config.toml
n_layer = 8
d_model = 384
n_head = 4
n_kv_head = 4
head_dim = 96
d_mlp = 1536
vocab_size = 8192
activation = "tanh_gelu"
norm = "layernorm"
norm_place = "pre"
norm_eps = 1e-05
positions = "learned"
qk_norm = false
attn_scale = 0.102
bias = "all"
tie_embeddings = false
parallel_block = false
init = "normal"
init_std_qkv = 0.0194
init_std_o = 0.00484
init_std_up = 0.0194
init_std_down = 0.00484
init_out_by_depth = true
optimizer = "adamw"
lr = 0.00056
lr_mult_o = 0.932
beta1 = 0.9
beta2 = 0.99
lr_head = 0.00532
grad_clip = 2.0
warmup_steps = 581
schedule = "wsd"
decay_fraction = 0.76
decay_shape = "linear"
final_lr_fraction = 0.1
batch_tokens = [32768, 65536, 131072]
seq_len = 256
doc_mask = true
z_loss = 0.0001
train_tokens = 727600000
steps = 10837
dataset = "wikipedia_en"
MLP neurons of a small language model. Each row is named by its layer, matrix (up: input weights; down: output weights) and neuron, and shows model dimensions 192-255. Each number is 50 + 12 x the weight over its row's rms, rounded and kept within 0 to 99.
After each neuron's rows is what it responds to, as a language model described it from the Wikipedia text at the highest values.

L4.up1077:45 46 44 30 51 33 63 63 59 42 72 45 46 59 62 62 48 51 58 45 70 31 52 56 61 51 48 79 88 45 62 35 73 35 59 45 68 58 58 43 34 29 48 54 41 50 39 67 40 70 55 50 36 30 49 48 59 50 42 45 48 51 45 58
L4.down1077:61 35 40 49 66 36 55 47 67 55 39 59 46 47 67 53 30 53 53 25 56 57 73 54 63 46 31 37 59 71 46 47 51 55 36 34 75 67 44 72 48 53 29 67 45 59 55 84 45 48 54 46 58 46 59 58 41 78 49 54 50 31 40 45
Responds to: Word-final subword pieces

L2.up457:59 37 57 50 55 53 46 32 42 51 45 62 59 24 44 26 55 42 47 47 68 34 23 57 28 42 66 49 55 64 40 72 51 23 45 60 81 38 65 39 47 48 52 52 54 75 58 53 45 63 68 48 51 33 29 42 63 54 35 55 56 73 60 50
L2.down457:52 49 48 48 49 59 51 46 57 42 57 53 44 24 68 47 52 33 68 40 61 66 57 61 62 54 36 57 52 52 52 44 40 37 49 19 57 37 68 58 53 51 88 63 43 73 45 54 27 51 45 52 20 39 23 39 53 47 57 64 51 55 49 58
Responds to: Opening quotation marks

L4.up992:54 44 36 40 44 49 50 44 60 57 31 46 42 62 58 34 58 49 48 50 39 30 54 58 53 50 47 67 51 50 54 51 49 30 60 49 53 63 48 54 51 31 37 51 40 65 50 65 36 56 55 39 47 48 21 40 55 75 47 56 44 50 21 53
L4.down992:76 48 65 62 29 41 44 63 65 55 55 54 30 35 55 29 43 48 31 56 47 48 76 49 44 47 55 40 35 49 69 39 37 43 26 49 26 49 69 57 50 53 50 48 54 47 57 53 28 45 62 50 44 70 54 55 40 37 47 41 42 57 44 66
Responds to: Word-final pieces and list joiners

L2.up1337:58 54 62 74 27 40 47 51 58 58 31 29 58 33 55 57 39 45 41 58 61 54 32 55 53 46 59 62 63 42 60 37 64 58 58 62 45 48 57 62 44 29 40 37 36 47 53 50 44 49 61 34 62 52 41 48 45 63 68 63 50 48 40 49
L2.down1337:66 55 56 89 39 59 73 54 46 62 49 44 59 39 63 66 40 58 46 51 62 49 67 39 65 59 76 53 67 40 65 54 68 67 37 35 45 51 41 71 50 23 48 51 37 37 36 52 44 79 43 56 85 55 60 65 53 42 61 45 53 60 68 51
Responds to: Abstract noun suffixes

L5.up1258:37 61 54 29 60 57 62 68 44 41 35 58 63 49 63 43 82 67 39 67 59 33 68 43 44 39 57 45 26 61 18 43 46 52 48 48 58 43 63 42 54 47 64 56 51 38 56 56 49 48 49 68 74 36 46 61 47 29 33 64 37 50 46 39
L5.down1258:53 83 69 52 43 47 46 59 35 43 50 51 36 48 45 49 70 64 75 82 50 43 57 41 76 50 44 66 42 36 69 34 60 46 58 54 65 44 44 50 31 42 30 55 51 34 53 58 49 44 53 65 49 41 38 61 54 47 55 48 25 69 53 37
Responds to: Time-separator colons and word fragments

L2.up559:48 50 31 48 60 50 30 54 49 32 67 53 39 44 36 45 44 29 66 49 31 51 44 60 36 48 77 44 61 48 31 30 60 36 52 73 46 43 55 41 56 53 43 71 42 74 47 49 55 74 53 38 46 49 27 36 42 60 50 37 56 58 52 47
L2.down559:46 61 41 56 41 70 49 46 64 36 63 46 32 35 35 71 47 54 49 75 39 52 58 39 52 39 41 62 45 39 47 54 64 42 60 49 41 38 45 32 58 34 50 33 51 60 56 45 51 54 52 42 52 34 40 71 73 49 58 46 58 29 36 47
Responds to: Word-initial "dis" prefix

L2.up22:45 50 50 46 51 45 65 59 61 31 49 78 53 54 41 58 53 47 41 43 39 52 47 49 62 47 44 49 65 46 32 51 58 52 49 37 62 45 56 47 41 54 48 45 39 42 46 51 63 70 42 61 62 11 41 31 41 48 63 58 56 62 62 61
L2.down22:49 36 51 53 36 55 42 43 49 40 52 86 45 51 36 54 44 39 33 48 55 39 43 51 59 54 57 41 33 40 33 41 62 71 42 31 47 53 61 80 35 46 59 58 50 37 42 51 65 55 30 62 52 25 58 48 46 54 69 53 50 62 68 83
Responds to: Before a surname

L2.up1410:45 42 60 60 64 43 39 50 55 54 42 57 17 43 57 61 37 44 75 54 44 53 37 41 28 46 50 57 41 62 43 43 41 36 32 57 49 49 42 48 72 56 34 60 67 47 51 35 48 57 49 72 53 67 31 69 17 58 43 59 40 49 32 38
L2.down1410:57 54 58 17 31 41 52 29 40 56 50 52 49 46 43 61 59 41 45 59 37 51 52 54 44 50 19 61 51 53 48 65 56 47 46 24 68 48 25 49 35 48 68 60 50 49 13 63 45 29 63 43 49 59 70 43 52 48 61 46 66 52 43 55
Responds to: Indefinite article "an"

L2.up749:58 49 27 51 39 31 40 56 49 54 54 47 56 51 50 48 47 35 45 50 46 40 45 73 38 35 46 44 42 64 53 57 39 30 45 81 77 46 76 50 52 60 35 59 47 52 44 62 34 64 37 52 43 40 55 55 38 24 54 51 39 54 42 34
L2.down749:48 41 39 64 52 41 39 58 57 80 68 69 62 81 46 52 59 60 36 42 50 32 47 57 53 39 60 50 51 30 47 67 50 49 57 35 52 40 44 65 62 58 65 76 56 44 47 58 32 52 47 44 49 52 50 46 45 32 65 11 36 45 39 22
Responds to: Subject name endings

L5.up1206:70 62 82 41 47 33 72 44 49 60 45 43 47 47 40 58 37 55 53 52 58 50 39 57 49 27 43 45 47 56 71 52 59 48 54 51 73 47 60 64 61 60 27 59 50 44 62 44 43 74 65 46 47 45 38 56 41 45 39 66 48 50 50 45
L5.down1206:28 42 25 68 33 57 38 13 56 58 38 54 38 77 55 42 38 47 40 34 42 34 46 41 45 65 71 46 48 59 45 52 56 52 37 35 42 50 37 59 24 25 46 48 53 52 56 58 35 37 36 62 43 35 64 55 65 52 53 41 49 37 41 59
Responds to: Score separators, split verbs

L2.up488:55 64 47 35 37 55 58 57 53 27 41 41 29 41 50 56 49 44 43 51 49 54 53 44 63 51 47 47 36 41 51 48 56 66 51 48 55 42 56 60 45 64 55 52 33 36 44 40 55 64 39 40 43 49 50 47 54 78 62 44 54 50 40 63
L2.down488:55 59 60 32 49 62 42 49 50 64 42 47 41 70 55 34 55 51 50 49 51 56 50 51 68 64 40 57 59 49 38 47 43 44 48 29 27 55 22 57 41 62 47 61 70 64 19 47 56 46 43 54 28 61 67 55 54 57 31 63 55 65 42 53
Responds to: Word starts and table headers

L4.up1287:64 74 55 67 49 46 41 52 41 63 42 55 31 58 60 48 52 27 60 61 72 49 57 56 67 51 56 68 64 44 44 75 78 44 42 46 54 43 55 54 34 48 44 48 53 47 51 60 38 39 60 44 24 55 59 55 67 54 75 30 47 50 62 45
L4.down1287:58 53 38 37 59 58 51 44 54 43 56 44 42 51 45 41 53 44 54 51 51 54 54 47 47 58 39 57 64 42 57 57 64 40 51 42 49 48 33 59 49 42 55 42 65 45 50 56 78 45 63 53 52 51 65 76 55 45 50 55 32 41 57 22
Responds to: Opening of quoted speech

L4.up928:60 30 61 68 47 60 36 50 42 38 68 45 56 47 55 46 55 42 72 63 52 44 52 52 18 56 63 59 54 46 50 55 41 46 44 46 53 44 65 38 56 43 52 53 54 50 54 52 63 61 83 46 55 62 62 70 52 34 40 46 35 34 38 51
L4.down928:53 51 50 37 57 60 47 62 57 57 57 73 60 57 44 45 75 18 48 50 66 50 44 46 32 41 68 36 57 74 48 32 61 48 56 33 48 60 33 66 44 52 58 47 56 40 71 48 60 49 63 46 62 52 68 67 54 67 43 44 54 25 62 66
Responds to: Word-initial fragments

L4.up1262:48 36 48 32 51 62 51 48 28 58 58 48 37 51 72 50 72 28 73 67 64 30 77 46 55 41 52 46 38 70 37 59 58 62 32 43 21 55 62 48 58 51 37 47 45 52 58 53 65 40 57 50 41 55 52 33 71 37 53 33 46 33 36 60
L4.down1262:46 51 48 50 36 69 41 60 63 55 35 43 57 45 55 60 49 41 33 71 38 34 46 57 48 64 64 48 62 62 50 32 59 52 47 56 49 47 51 65 46 55 32 45 60 28 49 48 34 67 64 34 48 57 37 37 86 34 49 59 70 42 72 47
Responds to: Article "an" before nouns

L2.up669:59 57 60 55 54 25 41 57 42 63 52 48 38 51 36 38 44 42 57 50 49 42 51 53 48 40 59 28 58 27 51 56 53 61 59 34 62 40 73 45 56 51 31 43 50 63 60 51 46 37 46 47 32 24 41 52 61 47 51 72 53 47 47 56
L2.down669:47 56 60 59 39 75 56 77 56 65 52 46 60 59 46 39 25 54 49 52 27 41 86 49 57 54 77 56 38 31 29 62 55 51 42 36 41 41 54 55 75 50 41 45 40 52 62 50 41 47 39 56 35 66 26 24 57 37 58 22 39 62 61 54
Responds to: Adjective-forming word endings

L2.up427:73 73 64 58 69 59 52 52 59 51 50 36 50 35 54 47 39 42 62 51 80 64 22 57 44 45 68 42 63 37 48 71 38 36 59 40 78 46 66 60 29 59 45 62 47 45 47 46 43 61 63 37 46 49 52 54 59 59 68 41 56 72 49 76
L2.down427:51 47 47 44 40 51 63 76 55 50 56 53 52 47 65 37 24 50 66 55 52 41 55 52 52 67 43 56 65 55 51 65 45 34 44 50 46 45 65 62 72 42 32 53 41 51 62 57 40 60 60 56 46 88 48 57 33 41 34 37 58 33 41 48
Responds to: List and sentence separators

L4.up1396:46 52 48 62 34 44 53 44 42 43 54 29 40 52 63 57 41 63 44 78 41 33 67 53 53 62 43 34 39 49 50 45 78 46 29 75 43 52 38 53 41 37 36 44 36 57 63 55 43 38 30 30 47 63 61 43 37 45 43 39 42 35 34 30
L4.down1396:43 53 29 37 51 49 29 35 51 43 46 31 48 63 38 50 46 60 37 23 55 84 50 54 71 71 57 63 38 50 42 40 62 46 73 31 72 64 49 51 47 66 45 47 49 46 45 55 35 49 50 45 56 38 63 58 47 25 67 42 41 38 37 30
Responds to: Surname first pieces

L5.up743:48 37 48 67 31 56 59 59 58 63 47 59 54 47 38 58 51 08 52 51 61 62 58 45 20 29 62 47 49 53 31 35 42 47 42 57 55 56 57 41 30 49 32 52 40 72 33 49 53 50 55 36 55 41 44 41 47 45 57 72 57 36 56 52
L5.down743:50 52 77 38 39 61 46 57 41 51 57 40 49 69 65 53 64 77 48 44 47 59 41 54 62 57 27 69 46 53 54 67 66 63 54 33 48 55 46 55 50 48 80 39 58 38 29 55 34 47 61 52 54 46 49 41 53 45 66 64 55 39 49 46
Responds to: Final digit of years

L4.up959:48 58 69 41 50 34 53 47 35 36 57 52 50 62 47 35 58 41 56 67 41 53 49 39 43 43 58 34 40 40 61 57 60 46 62 62 70 33 59 41 42 67 47 55 62 40 61 41 70 42 57 49 62 60 65 54 64 39 53 65 39 41 59 36
L4.down959:75 29 47 50 41 47 46 44 35 52 50 58 43 59 45 29 68 51 64 59 44 55 62 57 59 49 58 63 50 34 31 41 46 52 66 27 74 54 46 55 47 77 41 33 55 47 44 63 59 67 67 59 44 45 44 26 65 41 60 54 31 53 37 62
Responds to: Verb stem fragments

L4.up1201:52 57 43 40 64 36 56 56 41 61 64 51 54 77 62 68 27 08 52 51 58 48 58 54 38 18 61 40 43 40 53 53 55 31 60 72 62 51 69 51 61 59 45 79 39 53 51 49 47 58 76 37 48 57 56 62 55 42 45 45 37 47 35 37
L4.down1201:34 49 62 45 45 50 51 38 46 70 59 44 54 33 56 42 66 51 34 49 41 54 47 46 74 43 61 40 64 65 39 60 54 52 79 45 42 38 46 46 45 38 35 51 40 46 55 34 77 54 58 52 43 50 41 59 54 52 69 49 54 46 46 48
Responds to: First-name onsets

L2.up653:45 33 50 44 57 42 42 56 34 39 56 26 49 63 42 66 54 41 57 57 58 52 30 71 64 62 54 47 34 76 47 56 59 50 46 61 68 50 51 47 57 66 42 36 67 56 54 47 51 53 41 54 43 67 43 55 65 59 16 61 49 34 61 32
L2.down653:47 51 56 49 61 60 26 37 58 45 43 26 37 59 30 35 34 41 29 50 69 36 61 59 33 47 58 35 53 43 58 49 51 39 51 70 47 49 57 51 33 54 36 41 52 49 36 59 33 51 57 68 58 37 35 51 52 76 53 65 36 51 52 40
Responds to: Mid-word stem fragments

L4.up106:40 53 31 46 42 44 50 49 40 62 37 47 29 48 53 20 38 16 41 57 73 54 55 51 63 51 72 40 41 55 40 54 56 41 51 61 47 66 51 38 34 56 61 47 48 38 52 52 52 51 46 53 57 44 17 52 78 55 50 74 56 61 35 45
L4.down106:43 37 30 46 35 48 35 43 54 56 45 66 47 59 52 65 52 41 43 65 39 51 66 64 49 57 65 53 56 43 45 34 33 61 46 52 50 39 43 50 62 57 50 51 59 31 53 61 53 45 57 50 79 82 50 36 49 59 27 37 60 50 39 53
Responds to: Row-end after numbers

L4.up132:34 48 50 73 67 36 55 41 54 62 49 15 35 54 70 41 48 64 44 30 41 57 38 48 62 55 46 42 62 72 54 45 54 65 53 50 62 43 37 36 61 50 51 44 55 46 35 18 32 62 37 58 56 34 53 48 55 50 57 39 51 56 45 55
L4.down132:66 51 56 48 61 51 40 53 56 41 53 58 32 41 44 40 39 50 59 93 60 49 42 51 46 46 48 39 59 42 43 55 47 33 65 62 36 59 63 71 32 51 57 54 43 48 59 99 60 45 53 49 65 49 55 43 48 49 58 63 59 41 56 62
Responds to: Wikipedia table-cell tokens

L5.up41:67 50 45 45 58 35 55 49 72 53 47 72 37 61 37 40 37 55 53 49 43 44 64 41 39 52 40 44 28 40 78 52 59 47 43 41 55 17 60 46 36 31 23 54 59 37 49 49 74 62 43 57 61 48 49 28 64 68 59 66 80 72 58 59
L5.down41:50 56 49 56 56 44 70 63 37 49 70 27 44 52 21 68 35 54 28 42 42 45 33 57 49 54 53 53 42 58 52 52 52 78 62 43 60 61 58 50 40 38 65 57 63 48 49 45 54 61 48 51 34 43 61 61 56 28 57 45 45 37 33 29
Responds to: Noun-phrase head completion

L5.up81:49 64 23 49 64 44 58 59 39 50 49 46 50 62 54 41 52 63 51 68 52 56 56 55 58 50 84 59 60 42 40 46 69 42 65 51 32 43 67 59 44 46 49 62 40 42 58 24 67 69 65 28 47 58 50 65 37 31 30 48 47 52 44 63
L5.down81:28 47 76 22 50 56 47 45 32 47 46 55 47 53 60 51 43 44 28 47 55 53 38 44 62 37 67 45 48 78 40 66 45 64 46 52 47 42 35 33 51 53 38 42 59 62 49 73 59 29 62 77 70 46 43 70 42 53 61 54 51 51 75 48
Responds to: Person-name onsets in lists

L4.up369:71 50 58 47 39 35 51 56 61 53 48 40 51 62 47 37 64 47 53 14 68 55 72 62 56 55 57 66 67 43 24 69 48 29 53 51 58 53 56 53 36 76 49 57 72 30 53 56 65 50 45 45 54 57 68 53 50 54 42 62 53 61 53 50
L4.down369:84 36 61 50 39 31 54 70 44 47 62 50 46 51 70 37 56 80 69 15 62 61 66 64 58 65 46 67 57 73 28 52 48 52 68 33 52 33 40 42 56 73 36 49 39 49 40 67 51 72 60 38 39 34 58 50 44 61 36 48 38 51 43 50
Responds to: Verb-start after infinitive "to"

L5.up1119:47 43 60 65 39 39 54 68 48 64 64 55 50 45 49 47 46 44 56 43 46 39 54 60 52 41 50 59 57 57 57 62 44 44 54 75 46 58 60 72 37 53 47 47 54 69 67 46 40 23 57 31 50 53 57 54 68 46 62 59 51 47 32 62
L5.down1119:69 48 59 51 37 61 40 61 42 42 37 49 41 48 43 59 59 62 36 47 39 50 39 22 61 48 45 33 71 40 48 56 35 39 30 62 52 53 62 52 64 59 53 41 55 40 56 30 68 49 35 41 49 57 59 61 51 67 66 52 43 46 49 63
Responds to: Name fragments and list separators

L5.up269:38 41 47 18 52 47 50 49 39 36 67 73 42 37 60 36 60 35 43 65 78 45 28 50 34 49 47 77 57 49 68 60 59 54 82 49 60 53 45 26 60 69 43 39 41 51 43 88 47 55 38 50 52 55 43 51 36 67 39 33 38 42 56 40
L5.down269:72 48 41 52 37 39 42 53 47 42 41 75 62 61 49 30 52 35 36 66 55 32 73 67 39 64 44 35 46 40 38 51 46 36 34 72 77 32 42 40 49 43 47 66 61 37 66 55 39 37 55 45 32 69 20 63 48 51 62 37 33 51 48 53
Responds to: Line-ending table/heading markers

L5.up13:61 66 52 41 44 47 52 46 59 44 35 55 68 38 36 51 46 74 36 63 61 55 39 64 66 42 52 46 56 49 50 54 67 43 51 44 54 43 66 49 50 50 70 48 64 52 54 42 34 67 48 46 59 51 50 11 40 37 39 38 46 50 46 31
L5.down13:60 37 48 55 59 66 34 40 38 44 72 49 59 55 53 47 33 29 49 65 69 44 62 48 46 56 56 63 45 55 68 64 51 68 69 51 58 38 49 52 72 40 28 44 53 66 53 58 51 56 43 58 55 64 40 59 63 34 76 51 61 59 31 42
Responds to: Word-start fragments, quotes

L4.up866:71 29 58 40 65 50 52 36 52 49 66 46 29 44 47 50 56 58 71 64 35 27 46 68 50 42 63 58 39 52 56 51 54 39 63 46 53 26 52 24 47 43 58 48 17 34 41 44 60 60 40 46 69 39 40 49 67 47 46 62 47 27 51 45
L4.down866:20 58 49 69 25 50 30 69 52 74 46 47 56 55 56 52 53 41 52 53 32 59 38 52 51 82 34 55 61 54 38 77 36 54 53 47 39 86 58 59 49 56 59 64 52 45 37 37 57 48 69 58 42 48 34 61 51 54 58 66 65 60 60 62
Responds to: Word-initial consonant fragments

L5.up1501:70 55 70 49 51 40 58 52 55 55 36 53 46 68 55 56 35 38 50 68 48 61 37 50 48 42 66 51 58 38 55 48 47 45 54 37 54 28 59 42 59 59 41 60 49 39 52 52 48 49 41 54 31 46 51 74 38 56 53 24 45 33 55 57
L5.down1501:37 61 33 21 43 23 49 41 49 47 63 30 29 47 30 60 56 50 60 15 54 56 43 48 50 53 34 50 44 70 47 45 42 44 49 48 51 47 54 47 40 47 68 55 52 48 48 31 50 65 45 56 43 40 57 43 66 50 37 66 45 36 39 35
Responds to: Word-initial subword fragments

L5.up283:42 37 65 60 52 23 34 60 30 45 41 34 47 47 54 36 50 50 54 48 45 49 43 60 41 54 64 50 73 71 39 46 52 60 66 56 77 50 61 56 45 45 47 48 64 54 42 61 67 50 58 61 53 39 52 38 48 34 47 31 73 40 43 38
L5.down283:48 76 38 60 47 62 55 57 60 58 65 63 51 53 37 74 51 67 38 42 39 31 68 39 60 51 51 44 67 49 47 58 63 40 65 54 55 73 60 52 40 64 78 43 31 46 52 47 43 64 48 71 81 53 53 64 43 43 43 45 46 43 32 34
Responds to: Word-opening fragments

L5.up1385:45 72 72 38 63 48 61 43 27 36 66 63 49 57 55 57 73 40 38 50 43 45 31 68 60 00 70 51 62 38 43 46 57 72 70 52 49 34 64 43 49 65 65 51 46 50 51 57 65 37 59 47 40 33 52 52 47 51 41 41 51 46 56 52
L5.down1385:63 27 41 68 37 64 45 43 77 35 49 61 56 45 46 55 57 59 65 54 32 49 66 36 46 70 57 70 45 55 51 51 63 55 11 44 53 47 50 54 38 48 34 32 35 49 36 50 26 78 48 59 65 54 26 61 39 52 56 50 41 70 61 61
Responds to: Connectors inside proper names

L4.up1335:46 47 49 46 57 47 49 52 37 56 68 52 64 58 65 70 50 00 46 46 52 54 51 52 58 49 56 44 64 46 51 49 65 39 67 69 44 43 61 72 43 49 60 66 28 66 63 53 50 41 59 17 37 62 68 63 53 24 41 32 51 48 50 32
L4.down1335:31 46 68 47 66 32 45 59 29 78 61 56 39 53 76 55 69 52 43 42 46 60 46 54 46 29 56 43 70 37 55 82 41 45 57 55 40 54 59 55 52 41 50 66 47 52 29 69 64 56 54 45 42 40 40 60 39 32 42 43 38 40 59 31
Responds to: Start of personal names